Part of a small language model's weights.
Architecture: no biases in attention or MLP, tied embeddings, capped logits.
MLP neurons of a small language model. Each row is named by its layer, matrix (down: output weights) and neuron, and shows model dimensions 48-143. Each number is 128 + 32 x the weight over its row's rms, rounded and kept within 0 to 255. A neuron's up and down rows have the sign that makes its largest values positive.
After each neuron's rows is what it responds to, as a language model described it from the Wikipedia text at the highest values.

L4.down769 [174 137 129 117 132  90 124  67 129 139 105 127 116 109 127 134 145 133 146 132 206 172 138 113 111 132 101 156 151 242 126 121 125 103 109 139 125 145 151 140 112 139 152 126  83  78 179 106 145 100 134 143 148  81 148 170 135  74 119  72  74 190 158 104 126 173 149 180 100 150  88 185 167 154 152  97 163 102 112 127 102 169 150 117 204 125 145  78  80 138 134 169 168 137 173 107]
Responds to: Have/with/without linkers. Possession and relation words joining a noun or clause to what follows, such as have/has/had (including perfect auxiliaries), with, and especially without.

L2.down420 [126 140 147 137 124 108 181 127  97  80 117 125  93  90 129  83 142 117 149 137 121 135 160 162 149 120 117 139 120 115 131 124 112 204 148 113  94 106  75 118 163  90 112  96 118  66  90 153 152  77 127 140 128 177 138  80 104  89 137 163 158 163 117 175 106 133 148  74 227  93 197  92 138 125 135 105 132 140 160 113 148 111 150  96 128 172  93 101 177 142  57 136 132 193  88 127]
Responds to: Female given names. Female first names or their final "-a" word pieces in names, in lists, tables, and prose, such as Cristina, Svetlana, Barbara.

L2.down1250 [111 133 137 125  73 150 116 107  93 182 107 133  68 132 144 131 115  85 126 149 138 158 157  78 112 144 154 139 155 147 126  96 132 129 117 149 138 114 167 129 167 126 151  75 115 100 168 141 107 103 119 111 107 128 148 120 109 106 101 126 149 149 143 185  98  87 114 116  85 104  93 132 100 124 133 130 103  99  72 123 139 136  76 104 155 149 126 122 117 141 150 147 157 107  86  98]
Responds to: Person role and title nouns. Nouns naming a person's office, rank or role, such as President, Captain, member, player or professor, in bios, infoboxes and tables.

L4.down184 [144  98 110  92  78 119 135  71 114 243 160 160 147 123 128 157 104 106  39  96 131 145 136 115  79 124 161 178 167 198 147 132 106 127 136 102 173 144 134 148 194  84  93 141 201  86 140 156 149 176 131  99 153 107 154 145 142 117  93 127 154 217 159 156  89 157 195 124 136 181 117  92 164  99 139 154  79 109 122 122 176  82 109  72 142 145 126 138  93 179 175 140  84  80 124  99]
Responds to: Institution and head nouns. Head nouns ending a noun phrase or proper name, above all institution words like University, Center and Museum, often in tables and lists, plus general nouns such as defendant and cylinders.

L4.down681 [116 138 136 130 117 107 187 122 106 127 120 159  89 182 134  86  97  97 123  88 168 116 173 170 152 134 130 122  86 103 106 126  94 181 138 159  85  65 110 125 194  60 142 119 134  82 115 173 100 169 153 203 156 161 136  70 120 122 120 126 144 156 134 131  79  97 160  79 157 163 216 147 174  97 163 114  75 135 143 114 140 139 102 125 156 155  93  94 114  94 135 109  96 155  97 112]
Responds to: Feminine -a name endings. Word-final pieces ending in -a that close names, mostly women's first names in lists, tables and bios, such as L-isa, Natali-ya, Olga, Matsush-ita.

L8.down1054 [135 106 109 106 135  75 111 120 128 133 114 144 162 118  99 140 137 181 189 110 170 148 146 198 151 125 138 156  99 130 110 111 127 187 141 147 143  89 119 113 155 172 118 188 125 134 125 187 119 106 131 100 130 119 117 139  95  89 153 118 135 129 139 123 115  64 110 140  99 120 186 150 138 110 111 154 152 142 158 145 141 120 119 105 140 127 120 172 104 104 110 116  61  89 146 144]
Responds to: Names in lists and tables. Pieces of proper names, mostly people, also teams and places, in tables, credits and comma lists, e.g. Bald(e), Christine, Kot(elawala).

L8.down904 [133 130 119 151  86  80 138 103 132 154 136 155 149  69 172 126 109  65 135 111 110 143  87 111 132 160 131 158 153 142 132 165 139 124 150 195 156 144  90 138  68 143 159 148  58 138 126 135 189 156 145 154 131 117 104  92  53  88 101 118 116 144 115 107 163 141 130 122 138 106  93 142 149 127 143 125 113 160  72 140 147 167 114 110 107 132 124 117 124  80 120 114 160 102  77 137]
Responds to: Preposition after proper name. Mostly prepositions (in, at, to, as) right after a place, team or person name, as in Connecticut in, Palace in, Puckett to; sometimes the next piece of a name or coordinate in tables.

L8.down678 [155 132  92  96 147 174 134 130 158  57  80  62 190  90 120 125 121 116 144  66 144 160 207 106 135  90 143 142  96  86  83 147 134 117 173 106 132 168  94 118 158 137 185  69 124 186  93 122 172  94 193  85 118 111 118 152 167  93 113 140 126 110 190 161 147 113 189  94  90 117 141  98 102 104 110 187 130 138 146 142 125  96 156 126 116  64 108 109 138 146 143 119 106 157 176  86]
Responds to: Head noun after article. Head nouns right after "the" or "a" naming a role or entity, such as defendant, school, city; also "No." and "Player" table headers.

L4.down379 [119 114 134 133 117 139 116  97 142 145 148 151 168 114 163 145  93 152 143 105 138 147 104 101  66 121 153 131 139 138 144 157 130 115 141 138 143 148  11 168 137 142 112 141 168 113 135 177 142 101 133 120  87 108 157  47 148 143 117  87  81 138 115 123 131 178 134 137 135 153 170 146 130 153  85 171 172 137 166 140 180  71 158 125 140 129 134  97 135 108 107 111  82 113  89 155]
Responds to: Period/decimal point. Fires on the period token, strongest as a decimal point in coordinate numbers (5.811159°E), also abbreviations (St., c.) and sentence ends.

L8.down253 [126 142 101 120  58 132 135 138 103 157  52  80  67  68 145 113  95 145 100 129  77 101 109 157 112 138 117 148 203 154  68 131 112 158  83 150  82 138  95 116 145 138 167 164 125 108 113  76 114 204 119 139 136 112 105 153  89 108 104 151 138  70 144 158 132 115  98 171 128 142 133 110  98 119 119 147  96 111  71 168 125 178  98 121 191  74 147 170 151 122 154 170 134 101  79 153]
Responds to: Final piece of names. The final token of a multi-token proper name in lists, tables and match reports, e.g. Božić, Ferencváros, Colchester United, Detroit Pistons.

L4.down576 [123 140 136 100  86 117 110  94 148 100 156 121 138  81 119  84 210 197 142 121 165 178 179  74 115 118 119 132 128 126 161 108 130 124 142 140 122  93 150 144  94 185 131 139  76  77 141  64  65 117 146 139  69 160 152 135  85 100 143 137 148 142 126 127  86 154 113 140 127 108 171 172  67 168  98 127 111 128 120 114 154  98 137 134  68 120 159 106 114 130 116 107 159 113 139  89]
Responds to: Other / these determiners. Mainly other and these referring to the rest of a set, as in one end to the other, each other, other myths; also of inside proper names (Association of) and name-final word pieces.

L2.down453 [ 61 134 149 144  81 147 145 100 136 124 104 176  92  77 159 118 132 134 189 144 144 188 121 160  96  87 109 160 125 201 151 121 139 171 177 137 140 124  81  92  80 115 178 119 186 151 180 145 128 123 145 163 117  32 142 122 114 145 124 150  92 129 129 142 179 136 145 135 155 145 124 149 170 111 149  83 153 108 134  96 131 171  98 123 154  97 109 103 116  97 118 123 169 152 173 140]
Responds to: Forms of "have". Fires mainly on has, have, having, had as auxiliary or possessive verbs, e.g. "having been", "may have", "has skipped"; weaker on "54" in tables and on words like students, pupils.

L4.down635 [ 96 146 133  90 102 177 126 102 138 107 119 103 191 153 113  87 170 155  97 128  82 112  92 105 153 120 144 126 149 137 122 184 160 125 165 191 101 127 176 119 109 144 190 100 168 151 137  97 147 108 115 102  72 155 142 165 105 162 155 102 145 142 148 158 162  90 147 149 107 108 133 145  67 150 148 203 119 162 143 146 125 143 156 148 174 104  45 104 157 171 107  97 214  72 139 109]
Responds to: Squared unit superscripts. The superscript opener after km or m in area and density units (km^2, m^2, W/m^2); weaker hits on h in transliterated names (Mhatre) and table decimals.

L2.down748 [104 136 128 184  94 138 162 116 117  52 175 134 151 154 103  74 186 207 110 123 198 152 108  94 116 136 105 105 131 144 130 148 146 133 130 174 154 108 174 134 138 133 123 145 156  87  99 180 132  63  89 157 117 134 120 145 166 161 127 138 152 127  55 130 121 106 181  80 141 145 131 119 106 100 139 103 127  92 153  89 129 116  83 110  90 146 140 178 111 105 140  90 145 112 178 105]
Responds to: Space before a number. A bare space token right before a number, most strongly between latitude and longitude in decimal coordinates (46.25°N 119.90), also years, counts and table cells.

L8.down967 [135  79 122 116 104 156 133 129 155 145 119 163 135 164 174  85 123 133 142 129  72 144 125 149 141 185  84 143  90 180 128 117 138  50 135 145 115  90 139 157 104 131 144 181 142 127 191  52 135 147 141 143 128 183 113 165 112 134 131  95 103 148 184 143  85 134 112 143 121 163  84 128 118 147 195 103 120 156 103 109  98 157  80 131  87 172 145 157  85 110 182 149 138 139 169  68]
Responds to: Post-subject verbs and name parts. Main verbs right after a sentence subject in biographies (He has, He holds, players received), plus prepositions and pieces of proper names (Vince Gill, Celtic Park).

L8.down185 [ 83 166 110  92 132 106  71 104 177 164 172 166 129 125 135 170 176 170 143 125  76 156 125 114 114 103  97 166 111 170 102 134 109 160 109 147 119 113 123  98 154 166 112 122 159 168 135 116 151 147  95 163 159 168 123  77 167 129 149  92  97 159 122 103 140 113 125 167 184  97 108 111  42 143 153 181  71 150 130  91 177 112  83 130 132 110  85 186 120 106 102 133 152 117 155 140]
Responds to: Periods in abbreviations and numbers. Mainly the final period of abbreviations like U.S. and R.S., plus decimal points and commas inside numbers (1.75, 4.33, 2,801), with weaker scattered hits on table cells and verbs.

L8.down599 [132 106 103 148 140 109 100 124 132  83 100 178  95 102 106 149 140  43  66 152 131 109 162 121 136 142 146 117  91 124 152 118 147 104 138 111 137 149 138 154 135 116 117 140 133 164 118 192 105  85 110 149 114 158 156 106 132 180 143  96 104 109 118 132 106 157 159 130 141 129 138 188 120 140 136  67 202 101 132 114 124 158 127 127 147 108 109 176 110 167  80 154  98  89 174  67]
Responds to: Numbers and quantifiers before nouns. Counts, ordinals and words like other, and after the or a possessive and before a noun (the five waqfs, California's 42nd), plus coordinate seconds digits.

L8.down382 [ 76 129 102 151 135 100 146 110 109  79 235 162 133 130  73 158 166 133 149 121 156 104 131 105 158 155  74 106 126 108 182 184 152 117 133 166 160 151 181 165 124  80 164 102 122 161 126  69 123 190 144  92 114  82  89 150 150 149 116 182 107 167 101 152 160 135 143 182  80  95  31 146 140  99 123 128 161 111 133 167 142 135 130 144 141 166 142 125 163 155  93  90 110 136 167 152]
Responds to: Sports score and table digits. Digits in sports results and statistics tables, e.g. final set scores (4–6) and goal columns; also prepositions in/at after nouns, and mid-word name pieces (K-oul-ibaly).

L4.down117 [116 140 161 131 161 124 130 131  46 158 105 138 131 137 127 154 131  72 109 145 148 124 109  91 121  99  99 169 120 135 116 119  73  83 158 112 155 123 119 117  79  41 107 166 125  88 126 119 103 123 129 132 197 151 119 108 118 150 164 187 180 118  38 162 124 179  86 124 153 157 120 143 118 108 167 138  72 121 153 141  55  72  60 150  95 131 124 180 153 143 142  88 153 106 157 141]
Responds to: Numeric digits in scores/stats. Digit tokens in sports results and statistics tables, most strongly the second score after a dash (1–0, 4-3), also table cells, percentages and dates.

L4.down150 [110 101  96 121 137  95  73 156  93 155  49 126 125 187 113  43 179 104 121 146 100 175 128 136 187  74 110  90 153 209  89 133  99 115 111 136 120 164 170 145 154 112 126 102  86 106 148  55 108 118  94 172 140 171  92 163 163 132 166 120 154 147 190 178 118 110 117  93 111  72  93 136 205  66 168 159 101 109  99 141 121  95  98 132  68  95 122  82 131 125  78 149 168 151  47 111]
Responds to: Role and position nouns. Nouns for roles or offices, often just before a person's name, such as president, manager, rector, commander; also sports table headers and terms like Player, Set, goal.

L8.down308 [168 154  83  84 182 164  92  84 129 151  58 112 131 140 110 163 121 152 151 138 183 130 144  93 147 177 133 120 136  98 173 104 151 135 150 154 175  82 103 162 120 147 115 166  99 103 169 140 103 119 113 117  66 170 125 159 149 131  90 123 110 167 121 175 127 126 142 121 175  98 106 137 137 108 154 123 172  76 173 130 106 111 147 163 180  73  91 173 142 111 141  47 109 119 111 122]
Responds to: Last table cell. The space opening a cell in Wikipedia tables after a pipe or semicolon, often the final cell of a row, e.g. attendance, scores.

L2.down931 [111 166 144 141 134 126 173  74 109  98 127  85 123 174  78  71 156 184 107  85 114 125 132 113 136 133 188 192 123  97 147 113  79 181 132 134 115 206  85 164 182 105 110 134  85  69 108 126  92 176 101 130 118  73 152 145  90  98 182 152 126 172 152 188 171 146  74 120 149  45 144 201  89  99 140 136  84 140  51 146 140 123  99 132 115 111 127  85 199 101  91  84  92 116 134 149]
Responds to: Other in lists. Mainly "other" (also "such") after "and", "with" or "along with", introducing further members of a group, as in "and other sources".

L2.down1272 [100 174 102  81 141 165 122 150 137 110 116 136 108 119  73 117 137  72  97 112 122 106 147 153 155 146 101 112 101 123 128  72  91 125 143 143 138 196 110 127 133 129 152 204 125 129 133 111  71 158 172 151 140 129 120 116 100 137 114 131  95 135 125  71 122  53 125 177 166 135 111 100 123  82 127  70 116 106 137 141  69 101 104 107 175 102 138 130 127 120 101 109  74 154 147 115]
Responds to: Sports-stat digits. Single-digit numbers in sports results and statistics tables, such as scorelines (2-1, 0–2), goal tallies, squad numbers, and game records.

L2.down414 [126 115 166  87  64 104 133 154 184 142 149 111 164 153  74 135 100 179 119 117 131 100 111 100 127 131  94 135 103 217 173 157 136 183 174 163  95 102 107 139  95 144 122 140 131 193  87 131 189 140 107 112  82 204  75  67 136 140 108  84 157 161 155 108 113 189 161 190 143 199  89 143 166 137 117  85  89 144 146 127 131 144 111 148 126 123  90 141 111  89 160 152 146 158  53 141]
Responds to: Proper name endings. Final token of proper names, mostly places, states and sports clubs, often before punctuation, e.g. Tokyo, Harriers, Caliphate, Bolivia.

L4.down713 [108 156 101 118 107 129 155 152 108 139 105  56 209 144 116 112 135  94 108 151 105  64 163 118 139 112  93 131 133 112 109 157 110 134 153 148 190 200 133 127 143 184  87 180 137 104 103 148 143  75 110 119 153 121  76 146 130 163 168 140 159 114 131  91 115 167 112 123 110 125 109  82 122  46 171 132 214 137 132 135 164 108 160 171 140 118 122 113 126  79 127 127 172 129 114 150]
Responds to: Space before a number. Space or opening parenthesis right before a number expected next, especially the converted density value in infobox "Density: X/km² (Y/sq mi)" lines, plus table cells, stats, dates and route numbers.

L2.down1171 [197  94 119 134 131 185 151 180 218  80 203 169 105 108 114 119 170 109 103  96 152 121 150 140 162 133 122 129 101 139 161 127 171 108 135 135  77 119 112 102 184 108 129 159 158  47 169 152 132 181 157 142 137 116  96  91 185 130  83  89 144 149 107 146 109  96 136  99 151 134 129 158 159 140 137 157 171  97 141 121  90 163 156  85 109 134 167 131 185 115 124 132  81 147 114 150]
Responds to: Abbreviation periods, name pieces. Mostly the period inside abbreviations such as Bros., St., U.S. before a continuing name, plus some sentence-final periods and mid-name word pieces (Ka-ori, Elim-ä).